Part of a small language model's weights.
Size: 16 layers, width 256, 4 heads of 64, MLP 1024 tanh GELU, vocabulary 8192, 14.9M parameters.
Architecture: biases, tied embeddings.
Training: a variant of Adam for these matrices, 595M tokens, 9083 steps.
MLP neurons of a small language model. Each row is named by its layer, matrix (up: input weights; down: output weights) and neuron, and shows model dimensions 64-159. Each number is 200 + 20 x the weight over its row's rms, rounded and kept within 0 to 999.
Before each neuron's rows, "fires on" lists the tokens most often at its 100 highest values on Wikipedia text that the model never trained on.

fires on: " |", ":", " State", " @", " Golden"
L5.up299,168,222,180,214,212,210,188,207,238,190,219,247,200,185,186,261,192,197,223,199,197,226,206,178,206,201,179,217,194,221,214,202,212,194,228,217,226,210,189,195,193,206,206,209,161,159,219,182,181,201,184,208,169,223,248,190,211,217,216,181,203,183,228,178,196,191,213,216,207,202,202,199,176,211,197,210,241,203,227,193,230,178,203,182,204,238,211,192,198,178,195,201,170,233,225,190
L5.down299,215,184,182,211,204,181,161,225,216,231,202,203,184,171,211,195,208,203,173,217,215,209,218,205,205,200,180,215,164,167,196,191,195,221,210,185,213,204,163,205,190,220,216,201,212,209,189,207,180,173,192,214,178,216,159,195,189,187,236,199,200,200,208,199,217,191,249,145,238,255,189,203,215,225,225,218,226,188,202,210,169,190,242,194,198,233,197,189,215,185,191,197,214,210,237,170

fires on: " |", "=", " ="
L3.up674,233,200,223,211,214,202,189,241,209,215,190,204,220,159,156,195,180,216,198,209,227,200,150,185,213,196,193,187,193,218,212,183,189,189,202,227,186,212,211,217,199,182,231,183,217,192,192,201,193,176,213,196,213,170,193,197,230,184,171,231,199,196,194,203,204,141,161,212,222,210,196,216,192,172,178,194,188,186,175,160,201,200,202,195,185,234,209,176,199,217,208,200,224,212,248,181
L3.down674,163,213,184,226,209,218,207,180,183,199,208,165,227,196,209,180,202,215,218,191,180,187,205,208,232,190,229,217,207,198,222,218,215,186,198,169,202,206,216,183,217,223,201,209,184,191,192,181,196,218,185,190,239,233,220,206,181,202,171,209,132,195,182,173,214,204,187,200,213,141,206,205,223,204,180,182,212,179,168,229,185,190,189,188,207,177,190,194,250,188,248,189,182,207,185,190

fires on: "|", "\n", " |"
L3.up471,178,180,191,175,154,180,199,204,187,196,195,209,205,216,167,215,178,189,199,181,154,200,214,176,162,196,192,220,249,178,179,187,164,207,208,184,205,198,201,228,217,170,191,194,216,186,181,194,217,179,165,208,156,183,167,185,199,203,237,228,217,189,191,208,219,196,178,178,239,232,225,178,164,223,195,243,203,164,185,211,217,213,199,214,177,199,210,185,167,207,166,211,191,189,196,191
L3.down471,200,207,159,190,166,205,164,207,203,181,203,220,203,203,183,181,228,176,210,209,204,179,214,186,180,197,211,202,202,217,228,196,195,197,202,225,233,205,191,203,197,207,198,190,204,240,228,211,216,209,162,235,214,179,200,202,174,212,203,192,225,195,170,221,184,223,184,231,208,203,205,207,207,200,189,229,196,209,184,180,212,205,183,206,199,177,234,206,192,192,198,203,185,203,179,219

fires on: " |", ";", "."
L4.up374,191,187,217,153,156,213,197,215,207,186,212,234,213,199,188,217,195,185,215,187,172,202,218,199,160,201,182,201,248,184,189,180,155,212,194,165,202,199,209,183,154,195,213,190,191,198,155,201,238,209,188,188,169,204,179,196,230,201,207,201,194,187,210,254,195,190,225,197,247,225,202,214,180,185,205,216,201,205,216,219,218,242,184,201,218,186,186,191,173,185,175,206,213,167,204,180
L4.down374,198,186,184,198,174,203,152,202,161,215,189,214,183,196,186,192,235,190,213,234,189,202,198,204,188,181,187,200,196,173,229,208,179,200,199,208,190,163,230,167,210,213,215,197,213,222,226,179,226,189,166,208,237,179,213,163,162,205,157,174,202,202,166,231,188,221,182,195,187,214,229,156,204,213,215,210,215,240,181,205,189,208,214,224,217,196,184,177,212,201,206,213,199,197,180,230

fires on: "°", " place", "19", "–", " Education", "enti"
L2.up368,203,186,187,222,145,199,190,198,257,156,187,199,177,197,224,213,169,201,208,181,167,208,191,193,199,168,208,201,187,174,222,198,193,197,220,175,190,170,198,186,177,208,202,230,177,171,234,198,237,215,215,193,198,187,246,215,219,177,206,202,184,200,199,207,170,202,237,199,205,194,184,255,190,187,232,198,197,175,205,198,215,178,215,172,200,198,176,182,196,195,197,204,235,212,229,180
L2.down368,221,220,231,167,207,203,235,195,231,213,180,186,203,179,182,207,196,216,172,197,188,213,211,186,188,225,213,188,217,237,182,158,222,213,176,156,183,186,179,215,213,184,192,229,207,195,194,214,209,233,176,184,197,214,184,177,217,168,181,210,187,198,183,178,205,216,200,227,227,177,201,159,191,179,218,202,200,233,181,201,232,213,179,236,218,176,203,184,219,207,190,202,211,204,187,162

fires on: " |", "|"
L3.up962,189,180,170,189,137,164,185,196,223,223,199,236,142,199,184,218,157,186,225,207,189,200,210,183,196,200,212,241,235,193,199,192,159,212,211,199,185,184,191,222,200,175,217,193,199,215,195,217,177,186,185,204,177,163,202,175,173,212,206,202,170,192,216,229,193,205,201,205,224,225,220,185,195,215,219,238,185,205,217,208,226,218,217,195,172,206,207,200,153,203,141,193,183,198,182,189
L3.down962,193,214,177,209,153,194,185,170,198,207,216,212,168,213,166,173,208,183,191,240,170,191,215,180,180,208,223,222,221,202,205,227,197,190,174,191,175,164,193,193,206,209,184,197,182,210,232,205,179,178,187,205,196,199,197,192,197,207,166,155,179,232,147,249,204,214,183,187,202,203,210,181,196,213,229,226,190,236,168,191,235,210,181,194,202,171,214,234,200,189,184,186,177,170,173,217

fires on: ",", " and"
L6.up958,215,231,187,175,217,186,222,225,208,191,202,216,227,186,215,203,165,168,181,228,195,195,177,184,224,153,214,194,243,200,190,196,184,207,213,209,203,227,212,193,212,182,236,202,198,177,211,185,208,199,185,179,198,186,207,199,191,199,223,227,204,204,202,195,160,206,196,178,223,205,187,196,211,207,214,203,199,223,141,156,198,175,206,208,176,195,196,184,187,201,176,202,160,224,201,200
L6.down958,199,224,213,200,203,190,220,205,210,207,183,183,221,196,210,195,172,203,175,232,205,182,187,207,195,224,186,188,189,212,184,195,226,196,199,193,202,206,164,213,184,195,196,172,166,176,180,199,254,176,195,216,213,192,227,231,202,173,244,208,211,146,205,196,213,188,170,185,202,219,195,213,204,205,185,228,172,191,199,206,170,183,201,174,186,224,240,229,205,244,216,195,204,214,185,171

fires on: " |", ":", "\n\n"
L3.up223,222,178,206,208,189,198,189,226,227,223,217,230,224,154,164,180,156,197,210,192,234,188,198,199,201,204,196,224,192,209,205,197,214,200,178,227,191,209,224,167,176,191,269,180,193,208,200,189,177,171,183,204,208,175,217,190,224,200,222,208,202,205,215,225,177,140,210,201,260,212,196,229,206,177,173,212,203,196,169,221,201,171,196,187,202,213,185,178,199,211,210,202,211,201,225,177
L3.down223,204,172,232,235,208,200,204,191,214,215,191,157,209,213,211,167,221,222,219,180,213,192,200,193,189,185,199,171,158,212,179,204,212,194,192,185,198,205,239,211,194,195,187,195,195,194,235,177,203,210,191,207,241,244,217,185,173,167,177,189,199,171,193,172,186,225,200,195,191,161,176,188,226,206,196,205,217,182,209,189,194,204,222,171,206,219,185,213,213,223,240,192,199,211,209,196

fires on: "-", " \"", "/"
L12.up271,190,212,212,208,197,177,186,152,201,169,185,200,215,204,170,184,192,198,198,197,167,183,185,198,209,178,199,232,209,216,198,198,200,173,240,193,179,177,220,209,228,187,205,183,207,208,219,206,231,170,191,203,184,186,204,198,231,182,206,200,217,209,208,189,207,188,188,190,237,211,207,214,202,181,240,183,229,199,213,178,239,169,208,174,159,199,226,204,211,165,190,225,179,190,182,196
L12.down271,208,203,197,197,201,186,184,165,192,209,169,213,193,172,198,105,208,194,183,222,209,232,187,184,200,172,193,180,198,205,180,184,199,195,209,226,237,217,182,194,191,232,223,185,207,216,192,180,214,205,217,183,185,177,175,211,213,174,204,186,182,183,209,216,224,211,192,202,210,201,194,222,199,182,229,189,204,190,192,173,194,199,191,198,197,197,218,225,230,196,191,192,226,208,181,225

fires on: " a", " over", "°", "Re", "′", " A"
L9.up903,216,213,213,213,194,161,251,167,214,189,207,180,196,211,204,205,216,190,215,191,173,232,162,178,211,179,235,180,196,237,225,215,190,208,199,180,170,199,190,183,192,203,221,221,206,201,214,212,234,186,187,225,204,195,182,160,219,173,210,193,212,176,187,190,213,197,239,182,215,223,199,200,185,178,219,222,189,191,183,169,229,221,197,214,205,191,174,220,189,190,201,187,199,221,217,154
L9.down903,210,195,203,217,196,193,200,208,216,198,179,196,204,225,175,200,208,159,185,242,199,193,186,179,224,200,196,204,189,179,215,235,223,198,151,175,226,181,229,207,203,245,170,177,179,202,185,248,193,189,187,193,179,227,189,212,199,147,178,181,173,208,198,213,171,203,208,191,204,201,192,187,190,155,206,221,174,233,227,191,159,194,209,188,188,222,229,197,213,196,196,228,248,211,214,209

fires on: ",", " |", " –", ":", "as", " it"
L5.up231,193,170,222,185,219,193,218,216,204,186,184,198,209,140,174,200,157,209,213,177,245,203,136,199,198,166,210,198,223,201,203,169,177,202,213,223,193,196,213,209,180,190,255,211,180,191,227,195,178,210,201,181,191,165,197,181,237,169,195,204,205,187,222,184,212,172,227,239,225,222,197,219,209,163,188,185,212,216,161,204,207,212,236,194,199,193,227,190,218,187,207,201,188,226,219,192
L5.down231,209,180,184,181,200,205,211,186,194,237,197,192,186,194,178,219,193,216,222,208,195,165,210,200,196,186,200,188,168,193,185,215,201,197,181,174,197,168,191,192,228,192,182,205,217,216,172,186,219,171,223,206,213,229,226,218,176,223,163,217,182,204,193,215,210,190,169,208,207,205,196,189,208,212,178,206,224,189,199,195,175,179,226,202,202,184,195,219,217,229,205,221,207,222,191,202

fires on: " and", " or", " &", " to", ","
L6.up713,192,199,181,237,221,193,198,187,208,207,225,203,201,175,212,189,175,175,210,197,205,200,188,196,212,178,183,191,209,209,192,205,194,209,217,148,186,205,208,177,201,170,203,190,220,170,185,190,228,209,211,202,221,181,213,177,203,183,185,218,193,185,223,161,182,190,226,209,230,197,218,210,206,178,229,211,223,221,141,193,230,186,180,186,204,188,214,197,192,210,197,213,191,225,220,206
L6.down713,192,233,217,191,225,227,188,180,242,184,216,212,211,222,168,206,190,181,202,193,178,160,191,183,196,230,199,179,160,187,179,175,222,199,219,194,211,207,176,212,235,198,217,205,186,222,204,212,210,208,185,227,195,212,208,183,196,190,214,220,169,198,215,166,185,178,191,177,232,189,215,203,213,222,191,191,186,177,207,218,182,199,193,187,193,202,210,216,218,221,187,212,173,207,217,174

fires on: "-", "–", "/"
L11.up300,193,232,156,238,212,219,183,188,203,188,164,183,190,178,157,199,228,216,176,187,195,191,200,178,176,159,213,255,203,200,234,166,214,199,205,189,182,170,201,187,212,189,211,203,219,187,183,213,228,193,192,208,225,216,210,212,205,210,207,197,207,208,196,195,224,179,184,210,241,209,189,193,184,201,220,207,245,212,217,212,214,176,198,195,201,224,193,223,184,198,195,173,235,190,178,212
L11.down300,163,185,165,237,203,196,196,212,205,195,151,199,220,213,189,90,233,212,163,181,193,191,221,224,223,178,190,216,228,233,188,222,209,211,209,205,226,185,189,175,221,213,220,196,229,225,188,218,189,216,211,164,202,192,212,193,188,188,196,199,184,186,189,209,210,211,193,195,165,208,185,204,196,191,223,228,217,195,225,161,190,221,185,212,220,219,211,200,220,202,195,207,214,211,188,166

fires on: "ing", " to", " Despite", "ting"
L5.up787,201,189,190,206,199,195,228,213,173,211,210,214,205,174,192,220,194,200,168,222,198,213,190,192,221,193,209,164,200,250,178,219,194,198,191,163,159,195,200,204,211,217,204,202,196,167,231,161,232,160,148,201,188,170,190,131,178,174,192,217,202,171,205,225,228,189,228,187,224,215,189,190,186,215,209,224,237,179,198,198,226,217,164,192,180,190,226,188,194,186,188,196,174,227,186,186
L5.down787,213,192,192,214,211,170,185,178,242,147,217,169,223,221,201,211,212,206,210,200,206,211,164,221,222,204,181,215,233,195,197,207,173,206,216,188,190,202,215,218,204,158,181,218,212,168,215,186,189,207,229,207,191,197,196,177,201,178,229,200,210,174,215,193,173,187,219,181,241,187,192,179,215,185,190,198,194,165,223,213,172,205,183,194,170,189,188,225,170,201,199,207,183,224,198,191

fires on: ";", ":", ",", "/"
L2.up391,223,212,187,195,197,183,208,210,229,199,222,228,176,184,203,183,201,213,221,230,192,216,192,201,163,161,221,190,222,159,185,221,204,193,193,228,171,191,204,206,153,176,223,160,194,192,197,192,213,170,174,193,183,179,237,169,224,162,195,204,181,195,177,181,209,159,213,207,214,238,163,212,206,184,178,187,245,196,205,228,214,200,223,185,211,225,214,198,196,222,200,205,196,204,227,196
L2.down391,176,178,222,189,192,183,166,206,221,214,219,221,214,208,211,198,216,247,218,156,196,203,179,202,185,184,200,221,130,177,196,180,209,198,181,207,209,197,197,205,206,201,199,186,181,163,201,159,207,196,194,204,220,215,224,209,196,182,158,217,231,207,222,213,216,200,220,187,197,197,175,209,210,186,183,154,190,161,193,201,192,193,229,192,198,193,213,224,187,236,219,188,204,195,178,221

fires on: "\n", "|"
L4.up886,219,218,230,215,213,203,199,198,183,198,193,199,208,211,194,225,205,166,203,214,210,210,187,165,203,161,208,196,227,186,214,180,205,178,211,228,172,175,205,182,146,203,193,203,188,181,237,210,204,175,196,215,206,182,205,211,206,194,194,234,201,208,214,183,228,169,261,205,223,220,181,181,194,205,199,225,202,211,194,191,224,216,175,186,198,201,217,194,194,218,217,195,163,175,230,194
L4.down886,197,175,181,187,181,210,211,220,190,179,172,227,190,218,209,173,206,239,177,178,163,202,183,166,187,195,200,189,209,228,226,199,203,166,251,215,210,202,206,233,207,195,190,210,198,207,175,202,204,183,226,241,221,184,200,212,195,205,183,198,199,190,209,191,195,195,205,221,148,217,207,184,197,203,195,226,183,176,176,210,207,197,193,167,224,181,205,187,185,216,171,173,193,219,185,209

fires on: " who", ",", " ("
L11.up923,192,212,206,186,171,189,209,187,225,217,192,164,200,186,220,180,227,190,167,214,233,192,182,195,187,203,209,204,236,200,201,197,195,234,213,219,205,222,205,196,216,210,222,197,225,187,197,185,175,210,203,199,189,196,172,212,231,211,206,201,221,185,194,224,222,176,198,210,218,191,222,184,216,197,248,193,173,223,204,190,237,186,201,157,205,191,225,196,212,199,157,210,172,185,214,214
L11.down923,203,161,238,208,239,180,261,174,189,181,215,252,187,225,197,215,197,224,207,202,207,193,209,188,218,226,196,202,219,212,231,221,178,203,216,175,206,185,180,170,199,192,193,223,186,206,200,236,190,226,227,181,181,202,202,195,222,175,209,214,179,227,179,217,185,207,206,246,220,182,212,195,168,185,194,214,192,193,206,185,160,198,233,212,192,240,197,205,210,192,198,170,195,191,183,183

fires on: ".", "\n", " |"
L4.up404,181,228,174,184,237,210,227,206,183,180,211,240,222,169,173,198,204,210,199,187,227,210,205,172,189,191,194,227,203,196,202,182,164,214,189,184,202,233,203,157,188,189,227,191,151,197,197,222,229,215,151,188,173,177,203,172,191,200,210,179,210,167,180,251,198,181,204,236,206,217,183,203,184,171,210,217,206,196,207,214,199,223,196,201,169,201,248,195,181,171,180,200,209,182,217,207
L4.down404,206,155,197,186,155,201,177,197,196,217,165,201,222,212,173,225,202,182,168,208,189,199,215,183,199,197,191,199,242,187,203,190,201,201,221,206,188,205,254,206,217,210,209,212,164,246,192,182,191,176,213,205,211,162,213,186,205,198,193,166,192,212,195,204,174,232,173,211,200,170,159,139,194,218,196,216,231,226,210,192,216,209,206,204,186,197,209,168,236,211,234,213,230,219,198,229

fires on: " of", ".", ",", " (", "{", "}"
L6.up322,177,215,165,196,202,194,200,215,209,194,221,256,210,213,184,176,182,185,231,201,202,189,189,206,170,182,194,231,188,202,176,195,224,207,200,219,196,183,177,208,190,222,207,195,142,218,200,197,218,201,164,201,171,208,146,232,224,189,220,198,184,166,201,189,200,172,200,210,210,193,247,192,240,215,199,189,195,208,163,186,221,196,215,203,184,188,186,224,161,209,200,222,179,220,229,205
L6.down322,207,161,214,175,183,225,175,191,226,197,214,230,161,194,181,216,153,177,169,200,196,201,224,172,198,201,212,185,184,210,176,174,224,192,229,187,181,221,154,188,204,253,180,222,209,189,222,209,180,182,194,189,220,227,224,186,184,197,215,190,233,192,206,200,192,203,198,215,195,205,197,208,177,200,203,211,216,172,218,180,195,200,199,199,195,182,210,199,220,189,183,212,210,206,197,215

fires on: " |"
L4.up1008,195,188,230,194,197,190,200,238,253,211,208,204,184,157,176,191,189,211,226,207,211,213,158,211,210,181,193,200,199,195,220,227,209,221,196,186,194,197,208,217,210,156,245,151,182,194,203,194,181,169,174,180,207,138,216,164,225,185,200,212,219,189,191,174,222,192,197,224,226,247,230,205,215,175,177,204,215,206,202,192,216,175,238,196,199,263,226,194,178,218,203,209,218,239,220,183
L4.down1008,209,200,223,222,181,195,178,188,200,197,220,178,190,179,228,213,178,185,188,168,195,196,191,182,208,213,218,164,187,206,195,216,209,205,187,199,259,216,205,183,187,201,223,177,206,215,213,194,203,187,212,221,217,216,234,221,223,193,182,240,162,196,219,209,198,219,195,156,200,174,201,234,209,178,204,184,240,176,197,185,215,192,229,163,210,200,230,206,215,204,219,212,196,217,192,181

fires on: " |", "  "
L3.up270,200,193,240,206,205,190,193,226,214,232,196,179,211,158,170,183,200,204,200,192,244,199,217,186,185,192,183,164,220,201,208,213,216,198,225,198,209,211,230,199,223,198,232,191,196,185,216,189,160,151,172,187,235,156,201,195,215,195,207,220,163,168,193,166,249,183,157,231,235,240,192,224,213,184,177,216,206,195,165,203,195,153,177,199,197,218,230,166,191,215,196,191,209,221,222,186
L3.down270,192,177,236,191,180,179,177,212,196,190,215,160,217,159,192,175,217,232,211,201,191,208,183,193,210,201,222,183,202,208,197,198,225,191,208,195,189,221,234,201,206,202,220,194,201,210,203,159,196,182,194,193,225,219,224,211,213,197,171,223,182,195,185,194,204,183,195,208,241,173,160,197,217,211,173,190,208,215,180,193,218,210,221,184,246,176,213,174,243,216,244,193,209,212,196,207

fires on: "=", "%", " every", "Species"
L4.up570,166,213,207,160,192,156,230,230,201,207,202,229,185,183,235,241,192,210,197,205,233,234,158,167,203,168,205,181,200,199,216,154,179,182,212,209,174,210,162,221,181,209,219,153,211,212,170,201,206,200,209,214,169,221,179,210,200,205,200,196,211,183,201,203,212,163,210,215,226,231,202,208,161,177,211,230,197,201,219,191,209,173,237,178,193,218,198,176,207,175,237,201,188,217,235,225
L4.down570,235,209,192,215,217,154,194,189,235,188,176,233,225,217,162,188,202,194,209,190,200,209,213,196,215,212,201,203,177,184,155,177,207,191,189,238,171,227,202,181,209,204,203,201,201,212,210,225,193,209,209,203,214,209,214,221,213,192,204,161,173,170,156,187,191,212,200,205,175,176,187,211,215,205,184,193,164,216,219,212,203,225,208,212,196,213,191,190,213,202,221,192,223,217,209,209

fires on: " of", "\"", ")", ",", "d", "l"
L11.up570,168,164,154,179,219,177,188,171,178,187,220,237,189,205,200,205,205,180,170,230,211,194,199,185,193,186,205,200,215,193,202,219,219,234,220,217,164,178,182,214,227,177,239,180,201,195,192,196,218,150,156,200,184,177,182,197,192,211,191,201,207,192,207,220,218,164,217,220,211,243,201,195,223,174,207,197,198,209,195,219,203,184,233,211,194,198,199,221,196,203,188,193,184,198,225,221
L11.down570,222,190,219,200,187,202,230,203,197,205,191,191,186,145,238,211,185,192,197,211,185,211,216,197,200,170,218,201,190,191,205,184,197,233,197,205,180,216,208,190,186,199,197,196,204,209,195,199,176,205,180,185,197,206,227,229,218,170,208,199,219,193,193,181,205,192,194,186,144,174,206,232,201,184,195,192,219,191,219,193,199,199,189,182,207,181,185,210,235,195,190,214,216,225,157,187

fires on: " |", " ="
L3.up805,194,190,198,210,200,188,216,242,177,220,186,201,215,145,165,185,206,214,218,215,254,207,225,188,187,198,196,181,247,223,178,219,200,208,224,200,189,215,226,208,212,185,224,173,195,188,196,180,169,196,178,202,209,184,205,201,204,221,203,239,206,182,176,193,228,194,154,241,229,192,222,201,194,174,171,224,205,188,174,151,220,209,198,210,199,223,194,187,170,218,190,214,198,200,214,200
L3.down805,222,154,236,199,224,154,199,175,202,183,209,138,227,207,215,194,192,236,228,201,159,210,177,211,223,198,196,210,165,188,190,191,220,195,210,193,170,194,229,205,201,191,183,188,189,226,187,155,207,199,187,214,251,224,233,216,228,184,223,224,185,204,160,201,202,175,185,190,239,195,167,201,203,184,195,192,212,188,188,224,200,179,227,222,193,200,188,197,228,228,207,202,212,215,189,199

fires on: "=", " were", " every", " •", " males", " age"
L9.up619,190,198,200,197,190,168,218,201,200,226,179,208,218,200,209,229,165,205,202,179,218,203,178,192,198,168,207,195,206,202,200,167,147,201,220,218,210,210,217,203,200,215,199,233,190,236,204,211,227,166,237,186,248,216,183,206,198,201,201,184,174,144,217,208,186,202,198,176,228,204,202,211,192,185,178,207,218,174,195,164,206,187,195,193,150,241,209,183,235,160,203,207,181,236,228,205
L9.down619,167,199,216,232,212,191,190,180,183,166,198,185,211,191,169,194,215,223,178,219,209,190,189,218,209,215,225,183,169,220,186,186,172,190,177,225,179,166,193,194,210,225,190,174,156,182,213,221,230,202,199,229,220,181,253,222,168,188,196,200,182,165,188,181,184,195,223,205,186,175,182,203,214,187,180,228,175,220,182,198,195,194,172,198,182,206,242,181,222,228,196,204,202,203,243,182

fires on: " (", ",", " and", " &", " in", " is"
L12.up600,215,229,214,136,192,224,193,222,217,213,207,164,180,197,194,185,204,192,158,207,197,192,212,177,180,179,226,215,265,216,229,207,188,191,227,200,169,204,184,199,248,205,206,212,202,206,199,212,203,208,205,207,192,144,217,153,195,230,212,238,175,218,169,181,220,216,201,247,240,185,246,203,222,200,203,207,190,217,206,199,220,171,201,185,196,181,210,183,182,185,173,242,200,192,220,181
L12.down600,150,189,202,203,185,205,206,202,208,161,193,211,216,226,167,215,196,237,231,222,190,211,206,226,174,178,217,189,228,177,177,169,209,215,195,188,231,179,194,192,233,208,213,228,181,199,226,193,195,219,192,175,193,213,167,201,209,188,187,159,176,200,204,209,208,163,205,177,279,202,176,177,162,198,197,215,186,179,201,213,196,226,209,200,188,175,204,233,155,206,185,170,224,222,176,206

fires on: ".", "R", ";"
L3.up693,159,195,215,208,193,190,223,208,201,220,193,191,205,192,203,189,171,197,209,227,186,239,180,176,223,137,216,232,229,207,197,199,192,176,216,197,227,207,142,231,202,212,197,200,178,212,187,240,230,194,194,223,176,184,201,187,172,156,215,194,208,164,187,223,205,209,198,190,223,199,220,204,210,198,219,230,178,220,196,204,212,174,218,156,199,223,225,174,179,200,215,220,216,189,195,239
L3.down693,172,242,184,219,224,216,222,189,156,166,225,174,209,229,201,217,251,191,199,197,221,198,192,142,203,181,184,196,215,195,185,181,226,198,196,231,194,222,210,180,186,214,197,199,227,171,222,201,210,207,186,204,219,188,202,199,203,217,191,219,192,229,186,196,212,198,201,202,213,218,182,191,177,183,160,205,211,206,228,200,204,200,185,211,179,208,218,196,240,166,209,203,180,165,182,196

fires on: " |", ";", " Royal", "L"
L3.up447,184,190,169,195,170,200,231,224,210,202,191,227,190,151,199,182,162,210,222,178,199,223,189,166,195,151,222,219,213,205,206,199,176,201,225,187,224,204,182,211,195,213,216,179,195,211,199,217,199,223,194,225,210,176,208,182,178,180,217,200,192,184,194,205,193,205,205,192,225,190,185,202,225,154,230,208,204,233,177,216,193,194,216,145,196,218,234,188,183,211,190,196,210,205,234,216
L3.down447,209,185,211,191,221,243,205,175,231,199,170,146,194,184,229,213,211,187,212,215,221,205,216,183,175,218,207,234,210,194,185,242,216,210,202,175,224,196,221,173,195,175,158,197,188,164,197,194,207,177,198,186,210,189,208,245,186,234,165,198,199,211,197,164,227,205,164,192,188,177,150,168,188,179,191,235,183,203,192,227,168,178,194,212,216,209,187,183,215,175,183,220,207,216,201,218

fires on: " (", " in", " =", ",", " election"
L5.up176,233,186,206,193,180,213,187,231,239,190,170,206,166,174,175,190,182,204,194,221,226,196,182,192,189,206,219,188,243,177,222,170,205,205,233,192,197,214,186,176,174,180,230,217,212,220,184,184,183,228,219,195,190,193,198,174,221,207,187,224,194,227,201,198,166,189,234,265,230,240,219,215,197,189,175,208,222,233,220,211,243,177,205,196,185,198,209,210,171,165,209,198,180,166,216,197
L5.down176,207,164,175,200,200,188,204,156,203,184,188,195,187,189,194,258,163,194,203,202,185,218,199,201,184,188,192,215,180,184,180,180,216,208,224,217,189,195,203,203,209,218,207,199,217,206,220,179,215,182,201,220,174,198,172,218,197,227,246,219,205,190,210,187,212,189,196,176,185,191,223,165,217,231,205,195,193,194,218,211,212,215,199,200,194,188,242,251,169,196,199,198,208,219,192,228

fires on: " /", "\n", "°", " place", "enti"
L4.up779,203,199,197,199,184,200,225,181,205,166,203,208,201,203,217,215,216,217,190,191,173,214,205,178,195,170,224,211,221,202,195,168,164,194,189,197,169,164,205,178,204,211,247,201,208,209,244,222,181,182,205,212,204,179,220,193,233,186,224,207,182,179,181,188,180,177,230,205,223,238,179,226,193,199,195,235,210,236,214,213,219,204,224,194,173,200,195,181,203,214,193,189,246,208,229,181
L4.down779,186,232,210,227,244,194,210,208,188,189,190,160,184,223,197,229,196,218,189,204,197,220,204,227,199,203,204,205,191,180,211,184,208,192,206,201,227,226,197,224,224,190,185,183,214,184,205,205,175,224,206,220,159,209,208,201,184,180,180,211,214,244,227,208,215,194,236,204,201,219,200,226,153,179,173,205,159,177,196,199,172,203,177,210,193,205,246,214,184,229,210,198,201,190,194,173

fires on: " |", "|", " W", " @"
L5.up677,167,191,175,201,204,196,223,224,253,154,209,256,222,182,201,228,193,213,237,181,211,213,209,198,199,198,198,243,197,218,215,195,226,216,179,228,234,183,201,195,152,199,201,186,160,162,221,192,217,240,186,207,168,200,258,212,227,194,199,205,232,190,214,213,191,208,217,187,217,222,217,217,198,212,199,189,215,197,215,178,243,191,174,190,198,229,214,209,180,200,211,194,204,179,224,200
L5.down677,225,212,231,196,216,201,177,209,189,202,225,207,190,183,191,224,201,222,181,181,234,186,200,188,216,202,156,219,163,215,202,187,223,213,223,191,216,220,217,208,240,197,165,215,191,205,220,197,207,209,207,217,163,171,200,229,187,210,202,219,165,192,189,189,222,214,239,211,207,199,212,256,229,139,201,195,172,180,194,210,218,195,158,166,195,194,188,177,217,219,177,209,223,225,228,179

fires on: "\n", "|", " exp", " |", " (", "-"
L9.up5,190,199,173,199,197,219,206,201,180,223,163,212,188,183,186,231,190,201,236,231,212,172,209,196,179,188,187,232,171,158,229,156,211,200,238,224,192,174,192,185,204,222,220,170,188,190,184,195,201,162,210,180,204,216,210,183,201,202,208,234,213,218,171,195,214,189,220,220,236,211,175,207,199,219,194,204,204,219,201,177,246,183,244,187,187,208,186,191,209,206,222,199,176,197,203,222
L9.down5,218,218,206,181,187,190,182,185,176,161,175,205,212,234,191,194,218,214,178,198,212,206,203,225,230,217,231,218,179,202,227,198,166,187,223,217,228,207,183,211,192,155,199,192,204,195,213,187,181,190,214,212,186,185,224,179,213,231,215,193,184,192,168,189,185,219,190,241,146,234,192,194,171,177,202,230,209,213,187,202,171,230,195,214,202,189,168,239,203,202,206,225,244,194,206,204